Weights of a small transformer language model.
Size: 24 layers, 7.37M parameters.
Architecture: learned positions, no biases in attention or MLP, tied embeddings.
Training: a variant of Adam for these matrices, 200M tokens.
MLP neurons of a small language model. Each row is named by its layer, matrix (gate and up: input weights; down: output weights) and neuron, and shows model dimensions 0-95. Each number is 200 + 40 x the weight over its row's rms, rounded and kept within 0 to 999. A neuron's up and down rows have the sign that makes its largest values positive.
Before each neuron's rows, "fires before" lists the tokens most often just after its 100 highest values on Wikipedia text that the model never trained on; "fires on" lists the tokens most often at its 100 highest values on Wikipedia text that the model never trained on.

fires before: " the", "t", " a", " M", " B", " W"
fires on: " at"
L5.gate367,150,254,168,264,206,167,168,250,192,227,196,240,88,216,253,221,216,194,200,244,99,224,248,174,258,191,113,213,235,185,254,143,209,275,188,199,286,197,138,219,220,234,192,167,229,206,152,199,161,181,208,152,245,247,247,264,222,142,195,230,169,170,186,144,212,191,220,185,217,197,182,214,213,213,224,164,206,279,190,234,214,215,287,218,148,188,199,226,252,259,203,120,211,187,192,203
L5.up367,230,203,179,207,219,179,161,215,109,240,228,268,243,258,219,229,179,231,164,209,117,306,196,209,225,180,181,158,235,136,195,185,235,187,252,198,207,213,152,293,183,188,240,211,253,250,150,255,227,178,205,181,238,224,249,146,131,237,155,200,149,274,202,228,249,181,208,200,207,196,228,224,186,234,207,210,203,220,238,181,185,211,257,176,217,211,220,214,206,232,203,214,248,194,216,246
L5.down367,227,150,149,231,226,187,190,233,236,198,221,251,136,216,232,193,230,221,146,178,180,218,160,215,255,161,228,146,195,184,219,176,245,204,179,158,204,247,153,185,183,170,250,114,266,123,196,223,202,259,94,127,193,271,152,244,169,224,210,248,94,248,167,196,185,214,210,242,247,175,259,245,223,226,194,197,157,274,186,144,150,196,257,234,146,252,198,260,133,265,194,158,197,195,253,174

fires before: "ent", "ident", "ign", "h", "c"
fires on: "res", " des"
L4.gate353,174,222,227,172,197,233,213,195,179,134,146,154,212,193,214,218,216,162,265,161,238,130,277,217,199,185,133,248,186,172,207,186,185,136,254,205,249,189,173,213,279,202,213,188,176,203,317,195,164,266,292,147,269,148,229,220,221,221,148,285,248,169,212,223,245,178,209,229,248,224,244,314,214,181,186,200,166,221,207,230,159,253,176,199,215,116,240,152,177,194,219,151,223,184,166,250
L4.up353,274,133,240,167,186,248,119,174,177,148,143,173,256,236,232,217,177,176,137,211,220,214,189,184,164,249,258,187,236,171,210,237,255,190,162,137,228,218,113,202,215,180,168,174,157,207,219,130,143,211,170,130,178,253,239,199,153,158,263,279,185,221,136,183,232,178,216,218,182,196,227,212,220,140,229,184,177,186,231,230,182,211,152,212,165,198,258,190,216,159,186,220,290,155,209,171
L4.down353,285,204,184,188,207,136,205,190,188,186,141,196,181,214,166,246,148,180,189,204,164,136,206,200,76,184,203,159,132,212,165,246,163,165,250,185,202,233,168,224,167,205,338,109,215,257,197,225,183,224,252,158,208,200,173,192,215,155,206,249,138,230,149,238,219,176,147,267,189,257,216,185,182,294,177,274,221,182,281,242,184,286,207,249,144,219,194,146,170,241,200,184,229,268,279,240

fires before: "p", "st", "port", "d", "ri", "m"
fires on: "y", " im", "c", "om", "m"
L19.gate260,247,177,137,178,200,71,216,92,216,218,218,136,241,177,205,232,239,157,208,176,171,227,144,164,238,174,151,211,153,180,258,124,242,196,154,239,163,163,86,160,177,254,267,219,203,185,139,213,143,221,224,184,190,196,200,200,232,168,220,183,221,171,171,209,170,233,244,131,212,201,175,248,221,200,220,242,143,230,258,151,159,249,218,218,234,249,247,192,250,148,225,241,207,161,240,208
L19.up260,253,235,223,249,169,181,172,197,214,181,183,159,127,277,220,191,270,193,205,186,222,179,212,266,185,202,147,149,170,232,182,184,153,224,184,228,96,202,194,190,125,215,182,214,266,209,268,133,215,196,171,206,205,222,204,198,224,209,177,171,239,251,184,195,233,191,204,245,226,253,163,211,202,193,216,187,226,157,256,151,142,153,112,207,282,212,225,137,120,258,168,173,214,209,240,184
L19.down260,153,195,170,128,153,95,242,198,243,162,263,259,240,209,202,153,203,242,208,273,217,277,205,189,201,171,197,191,222,198,220,171,214,232,167,249,266,153,184,220,197,232,160,166,261,230,111,235,124,158,242,246,188,211,209,180,271,171,187,210,197,181,217,187,176,182,130,196,169,213,164,162,198,212,149,179,153,211,172,237,179,195,212,227,173,199,207,262,124,214,201,243,229,211,190,280

fires before: "ing", "ial", "er", "ers", "i", "es"
fires on: "ic", "at", "id", "ac", "n", "ad"
L18.gate71,201,187,249,195,272,228,143,164,191,193,232,229,195,206,264,166,226,192,201,207,146,242,132,152,205,182,151,201,239,271,247,194,162,227,239,247,271,124,165,161,174,240,137,208,209,253,184,212,239,261,243,206,221,172,172,200,120,168,180,280,224,145,206,223,212,240,285,180,141,165,232,192,132,265,270,203,206,201,195,123,169,184,271,267,201,145,303,209,250,162,209,229,235,180,253,171
L18.up71,220,151,281,255,258,235,120,184,156,163,184,263,124,174,217,170,221,205,135,144,175,244,193,214,225,224,139,244,138,298,189,222,251,235,234,222,206,140,252,178,196,249,154,177,177,203,140,204,247,147,172,276,132,143,136,176,142,197,176,225,267,169,195,173,248,201,250,183,165,221,160,214,165,225,287,213,175,161,198,188,198,256,227,176,177,189,286,230,256,170,210,202,186,208,239,212
L18.down71,179,237,127,223,129,170,243,216,247,170,234,222,170,198,147,79,170,167,131,124,171,227,203,192,213,258,195,203,282,235,181,193,209,189,186,220,255,222,148,185,218,207,216,177,184,225,176,264,160,158,184,277,189,200,162,162,216,216,230,171,177,248,201,134,209,162,217,218,184,193,188,209,189,276,159,211,209,241,244,232,215,197,175,228,201,311,173,192,198,178,200,173,187,157,279,303

fires before: " the", "t", " M", " a", " E"
fires on: " at"
L5.gate129,198,275,162,231,272,190,120,198,210,241,267,252,199,158,222,219,250,168,275,224,229,183,185,165,241,230,167,179,229,192,239,245,195,220,273,182,280,158,195,158,231,267,200,213,199,212,200,169,242,260,232,212,229,190,206,195,194,110,207,203,164,141,203,150,218,188,145,174,173,137,241,174,253,201,220,225,170,222,191,163,165,224,292,153,122,173,176,190,213,210,157,186,182,183,202,193
L5.up129,169,229,199,156,301,186,205,250,174,167,220,218,197,218,254,219,174,187,182,188,200,245,175,175,216,197,237,219,203,176,195,126,186,210,183,191,125,188,115,175,200,169,227,247,276,212,227,289,184,205,210,148,213,234,232,277,205,195,196,284,204,199,200,219,224,137,154,226,226,208,243,166,162,222,231,263,183,228,169,186,194,247,220,102,231,282,144,144,124,250,173,231,233,163,194,196
L5.down129,226,158,205,248,152,126,136,172,244,198,202,252,140,209,224,197,220,221,186,239,187,306,211,212,223,142,211,139,128,166,193,169,230,246,172,146,224,215,196,167,192,119,204,201,192,203,160,193,238,228,122,148,263,248,214,195,222,238,249,173,168,191,196,253,198,111,210,288,279,174,176,189,182,225,149,242,199,167,219,215,176,217,245,220,245,210,210,244,220,264,217,180,205,199,173,182

fires before: "le", "is", "ess", "ent", "es", "at"
fires on: "r", "op", "on", "ers", "ic", "ain"
L20.gate3,164,237,243,182,205,147,164,144,288,171,240,214,158,156,208,216,261,250,267,211,138,204,277,170,183,236,249,187,258,196,183,195,152,175,185,237,248,177,123,165,234,217,194,211,215,245,192,149,224,160,207,202,201,165,248,250,270,170,166,202,243,175,211,185,166,222,259,183,191,164,232,214,161,208,232,265,191,171,226,210,215,163,173,160,244,207,154,139,213,199,144,190,166,171,241,172
L20.up3,190,201,155,202,189,232,169,258,268,159,197,119,207,173,211,176,190,213,303,199,212,96,176,142,211,255,196,223,128,130,229,211,211,203,120,245,258,277,162,256,205,190,188,160,199,249,221,238,216,212,208,243,193,134,237,212,207,192,142,193,237,175,264,151,185,198,202,217,235,134,192,143,173,198,295,249,215,182,206,198,293,213,189,219,189,200,177,154,282,268,243,150,202,178,154,198
L20.down3,178,246,285,224,173,238,214,199,245,259,182,254,163,211,81,171,156,245,205,159,214,225,183,205,156,201,178,208,201,188,171,203,217,120,162,207,134,231,186,186,249,216,250,195,142,246,187,211,211,225,202,185,179,204,149,183,217,231,197,238,188,119,197,161,311,131,197,194,180,246,180,197,226,249,189,141,157,256,158,137,175,244,244,158,222,217,162,285,205,168,233,240,210,137,207,215

fires before: "ent", "ident", "h", "s,", "ence", "c"
fires on: "res", "ies", "les"
L7.gate160,209,196,225,141,253,236,171,154,121,220,217,135,246,195,229,202,146,164,240,206,251,149,207,157,215,216,213,254,173,159,252,191,226,243,208,247,272,169,131,249,231,235,217,206,237,193,280,202,266,211,288,145,257,145,283,192,184,241,116,222,240,210,245,169,220,226,187,232,163,212,230,163,215,174,125,217,209,246,207,215,196,161,146,175,243,159,189,179,227,254,211,173,211,238,144,166
L7.up160,208,154,194,187,168,233,177,196,208,256,176,144,189,238,211,216,143,105,207,233,201,204,195,157,174,170,179,197,120,142,205,183,187,170,154,184,267,163,170,203,206,302,203,179,194,221,162,167,197,175,235,154,243,158,264,229,186,241,118,242,258,242,241,174,196,200,184,234,256,180,186,185,139,182,148,170,221,134,176,166,189,196,172,200,272,232,258,160,209,225,263,155,267,195,121,183
L7.down160,262,264,204,240,226,176,236,150,115,216,205,209,215,223,184,199,184,193,181,188,195,185,202,196,99,230,238,261,241,150,149,179,137,174,238,227,225,248,198,243,196,207,269,159,166,224,239,232,215,238,250,215,209,193,236,220,186,181,122,189,175,224,148,189,182,205,217,195,181,207,222,242,232,211,175,312,185,214,192,241,275,219,109,272,110,187,231,216,168,269,139,217,182,281,250,234

fires before: "un", "iss", "it", "on", "and"
fires on: " comm", "m", "em", "p"
L16.gate397,152,259,243,234,267,150,148,102,240,271,182,151,177,210,184,197,302,242,253,187,145,149,270,178,254,184,183,200,255,134,224,175,193,220,219,231,155,169,194,185,183,196,180,212,196,235,216,184,202,188,186,169,256,229,212,204,136,139,172,166,223,174,190,140,175,228,223,184,170,187,240,208,251,138,241,217,120,175,182,181,131,143,278,194,229,192,222,187,240,128,175,172,211,134,222,167
L16.up397,215,233,274,242,197,146,115,159,251,239,186,187,252,289,158,134,230,214,245,145,185,131,218,225,229,158,231,189,246,196,240,164,204,243,234,258,114,176,208,201,129,243,178,191,188,215,224,198,234,183,179,178,214,183,215,189,185,197,173,186,203,234,206,153,204,234,133,244,189,255,228,200,260,203,251,172,162,157,185,161,156,190,211,175,237,255,196,196,205,146,203,196,279,121,192,185
L16.down397,206,174,127,250,217,220,174,179,171,221,157,178,211,214,200,170,165,226,175,171,153,207,216,205,174,181,297,253,251,158,125,109,196,202,205,205,213,194,211,222,211,228,264,144,88,203,253,212,168,187,212,247,200,216,175,243,182,222,166,265,130,224,140,120,152,156,186,162,172,170,241,265,236,196,193,160,186,223,227,198,264,174,168,178,209,203,130,207,159,238,252,128,254,179,259,254

fires before: "ent", "ident", "h", "s,", "c", "ence"
fires on: "res", "-"
L5.gate93,109,247,221,201,210,205,189,147,157,210,164,164,200,158,232,216,129,202,286,166,225,147,195,213,194,215,172,292,220,215,236,226,160,241,153,232,285,170,178,212,238,215,255,227,221,211,209,199,232,270,261,124,266,261,219,215,91,171,169,259,222,188,197,200,220,203,123,253,213,199,223,167,179,196,181,141,183,209,253,198,154,202,256,225,180,211,287,120,227,199,168,184,256,183,162,142
L5.up93,206,68,177,189,222,232,197,240,206,191,206,135,237,121,195,243,193,144,147,253,191,221,233,140,201,155,253,247,185,221,232,186,221,161,162,235,166,239,223,242,212,156,160,165,147,210,222,192,237,231,190,251,231,219,180,234,182,179,179,189,316,206,247,265,252,231,146,182,265,292,159,168,173,160,172,214,205,192,197,150,234,184,196,269,148,168,143,227,247,215,229,215,210,209,135,230
L5.down93,207,240,312,186,190,181,215,175,168,231,134,212,186,182,207,211,266,187,208,222,113,124,220,248,111,233,216,222,142,219,170,151,300,239,186,213,220,261,193,199,225,219,231,200,202,228,173,282,192,186,210,188,204,190,206,123,179,170,189,179,247,294,127,204,167,191,121,199,207,238,243,229,91,246,177,254,216,216,213,218,190,238,245,171,114,247,252,257,159,162,173,213,256,192,240,239

fires before: "ent", "le", "ive"
fires on: "op", "on", "em", "it", "ent"
L17.gate142,135,241,254,149,252,236,152,218,250,211,270,170,114,204,202,148,200,180,260,209,169,201,215,231,235,259,184,182,271,165,163,163,192,177,258,236,202,249,203,232,176,244,169,150,171,200,223,224,186,203,199,246,242,188,171,237,224,156,123,163,196,204,271,141,255,206,199,205,189,151,212,193,198,210,162,216,242,205,226,236,194,108,224,212,212,97,165,144,253,211,96,177,184,124,219,216
L17.up142,161,203,194,213,172,159,210,191,169,127,156,170,232,177,245,227,162,188,256,217,232,174,176,121,218,186,160,242,184,189,111,236,255,211,173,151,213,203,163,207,118,147,209,209,155,233,191,169,179,197,225,262,180,205,224,257,117,206,148,159,249,199,131,261,218,189,243,175,194,256,178,219,205,131,189,229,250,216,124,224,231,188,209,215,230,206,236,146,262,252,154,173,180,262,198,201
L17.down142,152,205,174,262,185,240,239,211,260,162,180,242,192,129,178,193,224,205,199,206,211,182,198,178,196,237,157,202,275,208,229,223,154,156,190,229,275,139,217,178,251,222,206,195,163,219,170,194,238,164,255,120,163,213,203,221,138,121,255,125,245,213,232,209,251,246,118,212,216,231,195,200,188,183,259,191,151,244,212,195,213,194,246,248,147,247,244,174,136,256,245,215,170,102,226,164

fires before: "ent", "ident", "h", "ence", "s,", "c"
fires on: "res", " 200", "?"
L4.gate301,190,209,263,185,193,234,195,145,127,284,171,191,241,199,372,229,183,253,240,178,224,199,231,179,208,225,185,196,152,206,228,155,182,185,161,247,240,214,186,204,275,199,162,170,189,231,205,173,178,156,210,180,239,150,216,228,165,182,179,271,290,129,239,198,220,146,171,222,192,256,246,178,167,187,202,199,206,170,182,182,149,259,217,159,278,207,153,203,192,186,228,142,236,210,147,208
L4.up301,194,166,279,136,180,238,270,209,190,227,118,143,243,166,210,248,144,191,222,150,185,158,201,214,183,187,165,241,196,252,181,184,214,167,157,241,225,232,202,215,217,232,104,171,210,234,205,157,161,199,216,149,233,199,279,191,124,206,210,246,290,211,155,222,187,251,153,254,243,240,230,204,134,205,186,184,220,190,203,194,225,256,221,156,227,186,226,134,206,153,253,124,291,186,140,209
L4.down301,241,151,187,226,194,248,205,139,168,178,164,179,209,144,126,255,151,152,147,242,125,142,184,219,155,238,242,208,181,224,194,156,153,202,153,282,221,281,162,229,201,205,209,172,225,225,212,272,226,191,214,179,217,218,232,163,165,229,204,225,203,174,190,162,157,152,134,214,242,245,253,252,138,266,219,246,245,209,243,235,208,246,142,200,137,225,283,258,160,179,223,193,197,247,227,208

fires before: "er", "ing", "ers", "as", "t", "ased"
fires on: "ad", "le", "are", "as", "f"
L18.gate349,209,186,219,234,177,228,213,156,222,188,259,158,234,203,192,188,202,250,257,205,245,163,179,166,144,163,254,168,282,196,223,217,92,215,292,184,178,235,162,144,192,196,213,187,231,192,89,148,170,199,164,217,252,272,147,267,216,144,210,189,180,198,135,216,239,180,244,214,183,175,225,180,246,195,249,256,233,210,237,252,216,194,246,241,240,184,208,213,214,152,195,201,156,92,217,177
L18.up349,161,227,282,215,175,162,228,194,151,185,165,196,252,231,260,193,152,291,190,182,238,218,230,154,214,161,145,209,238,226,189,200,232,201,254,92,309,234,203,111,134,188,259,226,166,170,175,212,196,179,185,175,287,201,176,184,195,224,128,266,163,173,147,222,238,233,279,226,169,249,238,214,170,267,206,207,287,267,254,218,112,222,189,170,236,182,236,168,245,149,141,168,193,190,183,244
L18.down349,154,164,186,253,185,220,230,211,173,184,264,180,177,163,256,258,151,228,201,149,203,189,191,234,170,226,191,227,215,181,217,122,235,142,171,208,127,241,224,188,216,268,177,96,229,141,188,142,202,191,128,221,272,211,284,141,173,212,127,202,172,149,275,230,244,207,176,108,233,131,141,196,223,227,290,187,171,193,261,164,217,265,237,151,199,213,211,170,173,212,205,203,206,207,218,201

fires before: "ion", "ent", "us", "ident", "ing"
fires on: "iss", "res", "ens"
L4.gate42,113,194,221,148,230,191,154,94,205,218,140,166,161,220,263,159,208,187,267,222,196,195,218,237,187,180,203,215,175,170,250,225,215,269,192,163,258,197,113,174,222,215,152,174,198,225,208,211,218,295,214,155,230,159,250,281,168,163,157,254,255,174,176,162,178,282,92,224,182,250,210,193,211,145,209,240,187,206,175,179,256,168,165,222,238,217,253,189,253,196,205,162,211,191,109,219
L4.up42,221,191,254,139,173,211,201,143,219,192,176,194,221,210,214,202,204,222,283,165,218,193,166,159,205,239,189,242,187,191,147,230,151,251,166,157,283,227,118,209,256,212,204,201,180,188,177,181,224,258,242,198,206,159,177,273,171,219,210,241,181,216,265,192,191,263,193,120,216,179,143,288,161,234,208,264,255,187,117,207,233,229,236,197,191,217,181,168,204,207,259,165,231,268,173,221
L4.down42,234,229,228,172,167,251,256,196,190,176,212,205,114,177,177,204,207,150,172,166,158,157,191,204,159,205,237,266,195,182,194,190,181,141,193,247,226,247,198,227,179,206,268,152,199,269,135,164,168,248,185,252,246,162,202,220,153,188,198,298,224,223,141,184,171,206,185,233,222,207,226,213,266,219,185,262,171,223,228,215,247,172,143,225,166,239,238,144,162,290,211,168,249,221,274,253

fires before: "ing", "oun", "ers", "y", "ed"
fires on: "ow", "n", "ad"
L18.gate124,130,215,242,185,215,249,197,193,172,181,185,198,235,244,297,189,184,250,276,249,210,200,215,220,119,224,181,220,177,257,205,235,169,229,242,170,224,238,184,106,241,198,219,170,215,194,177,245,232,219,237,239,167,196,164,170,155,165,219,221,234,189,120,206,173,198,230,216,183,199,206,134,208,203,274,221,185,221,265,142,129,162,249,260,242,136,267,159,208,149,144,259,211,206,186,186
L18.up124,154,172,253,214,160,228,253,186,196,146,197,247,220,233,263,128,158,128,191,217,195,229,195,188,124,197,203,228,159,234,142,273,248,239,272,216,162,241,236,174,245,207,183,156,177,200,131,242,222,125,222,277,186,183,154,157,190,214,222,203,240,194,191,177,210,179,238,246,116,177,143,159,143,225,287,212,224,205,260,198,189,197,218,255,195,167,281,175,133,261,122,135,207,250,257,167
L18.down124,211,174,156,247,179,266,237,240,262,209,215,176,165,169,175,227,268,180,174,96,259,278,190,156,236,193,149,154,259,244,215,167,208,202,172,186,190,256,209,233,225,289,178,271,213,188,134,153,155,216,190,229,228,261,224,195,248,176,283,242,165,228,167,193,233,132,181,179,199,168,100,215,227,180,211,168,158,186,223,188,206,229,225,127,150,215,219,184,126,126,246,149,169,194,183,219

fires before: "e", "ic", "fer", "ied", "f"
fires on: "if"
L5.gate322,171,210,188,168,159,198,150,210,163,209,223,131,201,228,214,196,128,249,231,234,220,229,187,104,273,239,168,238,155,223,264,191,201,273,179,278,235,117,171,217,241,250,238,148,209,230,185,188,275,259,175,229,184,219,172,168,137,164,266,197,155,194,193,189,197,141,192,111,124,171,169,171,274,269,195,176,206,250,259,179,221,229,202,214,191,218,205,200,192,225,165,222,155,162,191,242
L5.up322,232,200,191,191,170,196,227,245,210,202,149,156,161,174,190,158,156,260,165,197,241,260,223,165,246,185,220,234,116,239,279,241,266,222,168,316,195,151,199,225,130,254,225,164,197,234,144,199,285,140,126,246,189,277,171,147,155,209,202,232,171,217,219,196,250,141,251,180,225,222,185,227,249,208,168,146,228,206,239,174,240,196,170,246,186,255,218,248,208,212,155,175,177,187,159,228
L5.down322,206,221,231,170,184,163,223,197,174,214,242,94,161,224,177,198,183,210,191,186,224,206,230,220,200,191,263,165,177,231,234,137,194,285,226,228,119,103,235,198,220,277,296,83,273,216,204,168,247,160,166,188,146,234,153,159,243,168,213,199,138,168,208,226,168,176,155,201,224,189,149,247,234,294,201,166,238,263,187,162,179,225,196,224,176,222,156,218,192,187,178,293,140,204,214,209

fires before: "ult", "ident", "p", "ent", "erv", "our"
fires on: " res", "res"
L5.gate374,213,228,252,168,271,199,188,177,184,235,166,157,250,181,212,222,193,141,230,129,188,154,254,120,213,146,217,219,267,223,244,224,189,229,243,227,272,213,169,131,225,249,146,172,150,185,166,251,241,154,223,141,261,202,213,215,144,133,143,243,219,225,178,128,274,194,179,235,154,247,250,182,228,180,224,224,179,181,218,190,179,212,205,249,227,193,251,148,232,151,202,221,193,179,152,179
L5.up374,233,249,295,160,318,201,245,219,220,225,183,146,250,211,149,233,140,162,239,176,174,168,242,185,213,150,201,200,214,164,199,170,220,183,220,204,245,196,150,156,268,248,198,242,152,144,235,195,186,138,232,129,244,171,232,277,208,188,134,228,224,208,148,167,265,256,191,252,123,242,226,220,196,155,249,223,222,131,193,181,255,253,227,242,237,223,200,117,206,140,210,216,194,205,199,138
L5.down374,228,220,191,245,217,179,248,177,217,255,225,192,183,141,198,217,185,239,164,162,165,164,228,229,93,139,243,210,283,169,177,209,186,213,198,212,204,238,177,194,189,214,267,167,142,201,187,215,187,202,221,111,234,206,206,213,254,181,238,275,205,257,167,250,215,207,262,190,157,215,254,199,178,191,269,297,210,203,212,189,251,166,153,265,208,162,169,152,134,134,211,230,159,240,230,209

fires before: "ic", "e", "fer", "ied", "on", "orn"
fires on: "if", "nd"
L4.gate163,182,216,194,184,202,147,233,210,151,287,253,173,177,195,224,226,264,168,219,217,228,130,178,167,192,186,201,183,232,205,218,144,187,214,213,196,222,177,217,238,198,223,198,178,237,181,180,260,223,250,175,257,201,221,171,223,203,97,247,309,164,207,196,152,228,220,130,233,171,191,222,142,249,196,191,221,188,221,256,209,192,209,160,176,214,196,255,189,189,138,136,187,150,127,165,157
L4.up163,218,180,150,125,196,188,192,220,242,185,231,186,167,134,174,189,131,218,221,226,232,221,189,232,187,171,182,225,197,152,181,171,206,211,116,247,175,247,194,142,193,187,183,283,214,221,225,211,265,206,186,175,191,140,185,137,109,190,248,274,180,134,250,166,237,256,214,210,131,191,185,161,152,187,293,160,210,207,233,216,256,157,210,236,222,257,240,197,273,169,145,192,224,125,212,179
L4.down163,250,203,185,106,195,192,231,221,211,262,211,91,150,179,158,176,204,216,200,197,134,170,276,177,214,202,205,204,184,253,185,181,231,258,159,224,149,188,244,215,150,185,223,206,237,176,153,201,245,166,181,232,191,230,162,174,212,183,198,169,117,218,235,188,180,218,223,178,211,174,112,232,204,222,214,194,248,224,263,163,183,215,172,258,203,244,248,235,227,258,206,235,137,209,190,288

fires before: "un", "and", "iss", "it", "on", "ect"
fires on: " comm", "m", "p", "pl"
L17.gate237,200,238,262,230,188,193,147,161,221,228,212,173,224,233,223,186,232,288,181,174,181,181,232,204,248,255,220,237,270,178,275,145,213,182,144,220,192,124,211,160,182,225,179,149,184,170,223,175,205,132,185,176,288,222,226,302,201,138,188,202,226,221,210,216,180,266,134,154,177,189,236,201,210,165,283,175,198,184,261,101,185,203,256,200,232,243,242,184,163,147,129,210,233,161,140,184
L17.up237,201,206,267,178,145,205,105,152,279,181,160,206,235,217,193,133,213,241,214,159,171,157,257,232,287,228,268,236,292,141,181,161,254,193,198,242,165,165,209,182,150,182,176,161,131,206,169,195,232,142,185,185,264,188,219,287,184,182,122,179,250,240,284,195,227,253,136,183,189,244,221,262,203,192,213,254,195,181,227,159,234,258,207,151,223,218,223,180,189,217,145,228,209,226,218,198
L17.down237,271,209,166,142,221,214,128,157,237,212,187,244,227,183,205,155,216,230,222,194,108,175,164,173,194,171,270,302,170,152,173,186,184,216,163,213,129,223,184,139,186,218,227,206,109,164,271,181,239,196,148,207,229,173,178,157,209,225,215,281,107,184,172,214,261,139,198,252,212,175,161,179,281,229,161,161,242,204,210,214,221,189,193,209,204,232,120,176,179,198,193,152,230,246,261,206

fires before: "ond", "ur", "re", "ure", "im", "it"
fires on: "ec", "on", "an", "w", "al", "ut"
L16.gate12,189,220,161,138,232,162,217,190,174,134,161,196,177,227,221,143,178,259,250,222,173,179,191,194,250,221,169,131,165,162,186,174,204,129,181,245,198,225,130,177,182,201,229,150,315,234,176,162,166,215,171,173,223,153,276,174,210,170,204,173,133,223,240,123,189,181,212,220,182,254,179,178,163,192,148,152,203,223,224,217,237,245,242,227,197,190,206,216,271,198,162,161,201,154,157,196
L16.up12,209,203,256,178,303,190,234,187,183,163,245,255,208,152,180,173,210,167,174,241,122,189,220,225,194,215,151,186,143,221,182,201,173,214,228,168,172,221,218,184,235,135,305,222,193,256,239,156,137,247,236,195,214,262,201,165,207,196,312,79,243,175,216,185,229,199,230,178,197,187,200,247,192,195,263,193,201,197,197,167,144,165,181,172,212,162,170,193,232,243,198,252,243,154,233,174
L16.down12,164,224,141,206,235,101,230,181,165,171,222,230,175,155,183,130,183,185,231,213,216,213,237,161,207,194,165,154,113,261,171,208,223,201,247,236,220,229,261,217,162,227,185,204,254,163,223,191,185,135,200,177,202,134,210,163,164,269,264,179,160,264,151,144,218,261,274,159,150,253,204,238,224,272,221,126,139,218,207,216,220,178,261,148,227,263,172,231,181,151,193,201,163,201,150,189

fires before: "i", "et", "on", "ial", "ch", "port"
fires on: "om", "p", "y", " im", "ar"
L18.gate76,250,192,203,211,207,181,224,108,256,275,102,192,245,185,212,109,242,182,242,194,274,217,231,172,211,227,200,193,231,263,225,205,259,190,166,213,184,227,168,112,248,151,303,179,240,240,217,180,190,205,224,199,331,236,209,186,223,192,148,170,187,144,226,210,137,241,229,229,149,194,222,166,213,177,202,215,217,187,302,199,100,207,189,199,176,166,143,202,219,180,206,199,207,200,235,157
L18.up76,210,179,264,159,208,179,228,176,263,223,177,201,141,229,202,180,247,221,142,223,157,205,223,211,211,171,239,251,164,241,225,223,238,171,228,214,173,197,229,158,130,300,248,216,195,309,202,190,172,179,219,212,170,141,203,181,195,207,189,105,223,170,175,166,229,282,207,259,153,209,181,230,157,220,235,249,233,237,260,171,182,139,168,149,177,167,249,125,213,134,234,184,213,229,242,159
L18.down76,149,179,204,268,166,157,170,177,237,144,163,153,200,223,259,163,182,169,222,252,135,149,181,185,227,225,236,240,191,205,125,203,151,250,217,220,256,201,186,162,203,190,187,127,161,211,226,200,192,203,244,253,257,244,219,235,213,283,139,257,212,174,217,196,140,157,160,113,168,201,207,285,219,231,201,247,108,244,231,250,202,293,207,173,154,177,233,281,134,200,164,226,210,172,208,268

fires before: "ic", "ul", "all", "i", "ied", "ent"
fires on: "if", "f", "ud", "ut", "ad", "b"
L17.gate273,127,287,122,140,211,187,192,201,187,189,201,186,161,240,209,133,150,259,216,266,214,162,191,166,232,176,172,199,169,220,207,172,215,234,208,187,217,181,241,144,177,254,243,152,241,241,207,224,266,169,209,273,202,238,194,231,196,193,239,156,167,141,212,212,242,217,146,170,193,233,223,166,258,152,184,265,234,236,227,248,203,224,290,239,233,214,246,194,297,188,193,254,136,75,136,221
L17.up273,168,270,184,219,204,178,231,224,166,219,203,207,229,198,253,150,166,191,174,201,159,164,142,232,146,192,117,228,130,206,213,171,228,252,247,295,208,117,177,209,186,245,236,215,240,214,179,189,232,264,222,205,155,213,258,190,122,183,255,168,179,206,178,195,242,211,163,172,209,108,251,186,152,106,283,184,183,246,195,174,145,132,254,253,244,276,292,170,237,218,195,216,187,185,166,165
L17.down273,219,257,276,141,217,263,182,198,225,244,208,179,184,261,245,186,150,239,199,179,265,164,186,167,204,183,249,198,207,237,103,139,172,297,213,135,273,190,260,188,194,185,260,132,212,137,207,267,270,167,227,241,205,253,140,164,262,172,140,186,215,168,205,248,164,191,163,205,236,176,192,233,155,180,163,208,224,200,230,169,166,189,177,232,163,188,197,178,218,265,152,252,163,160,209,255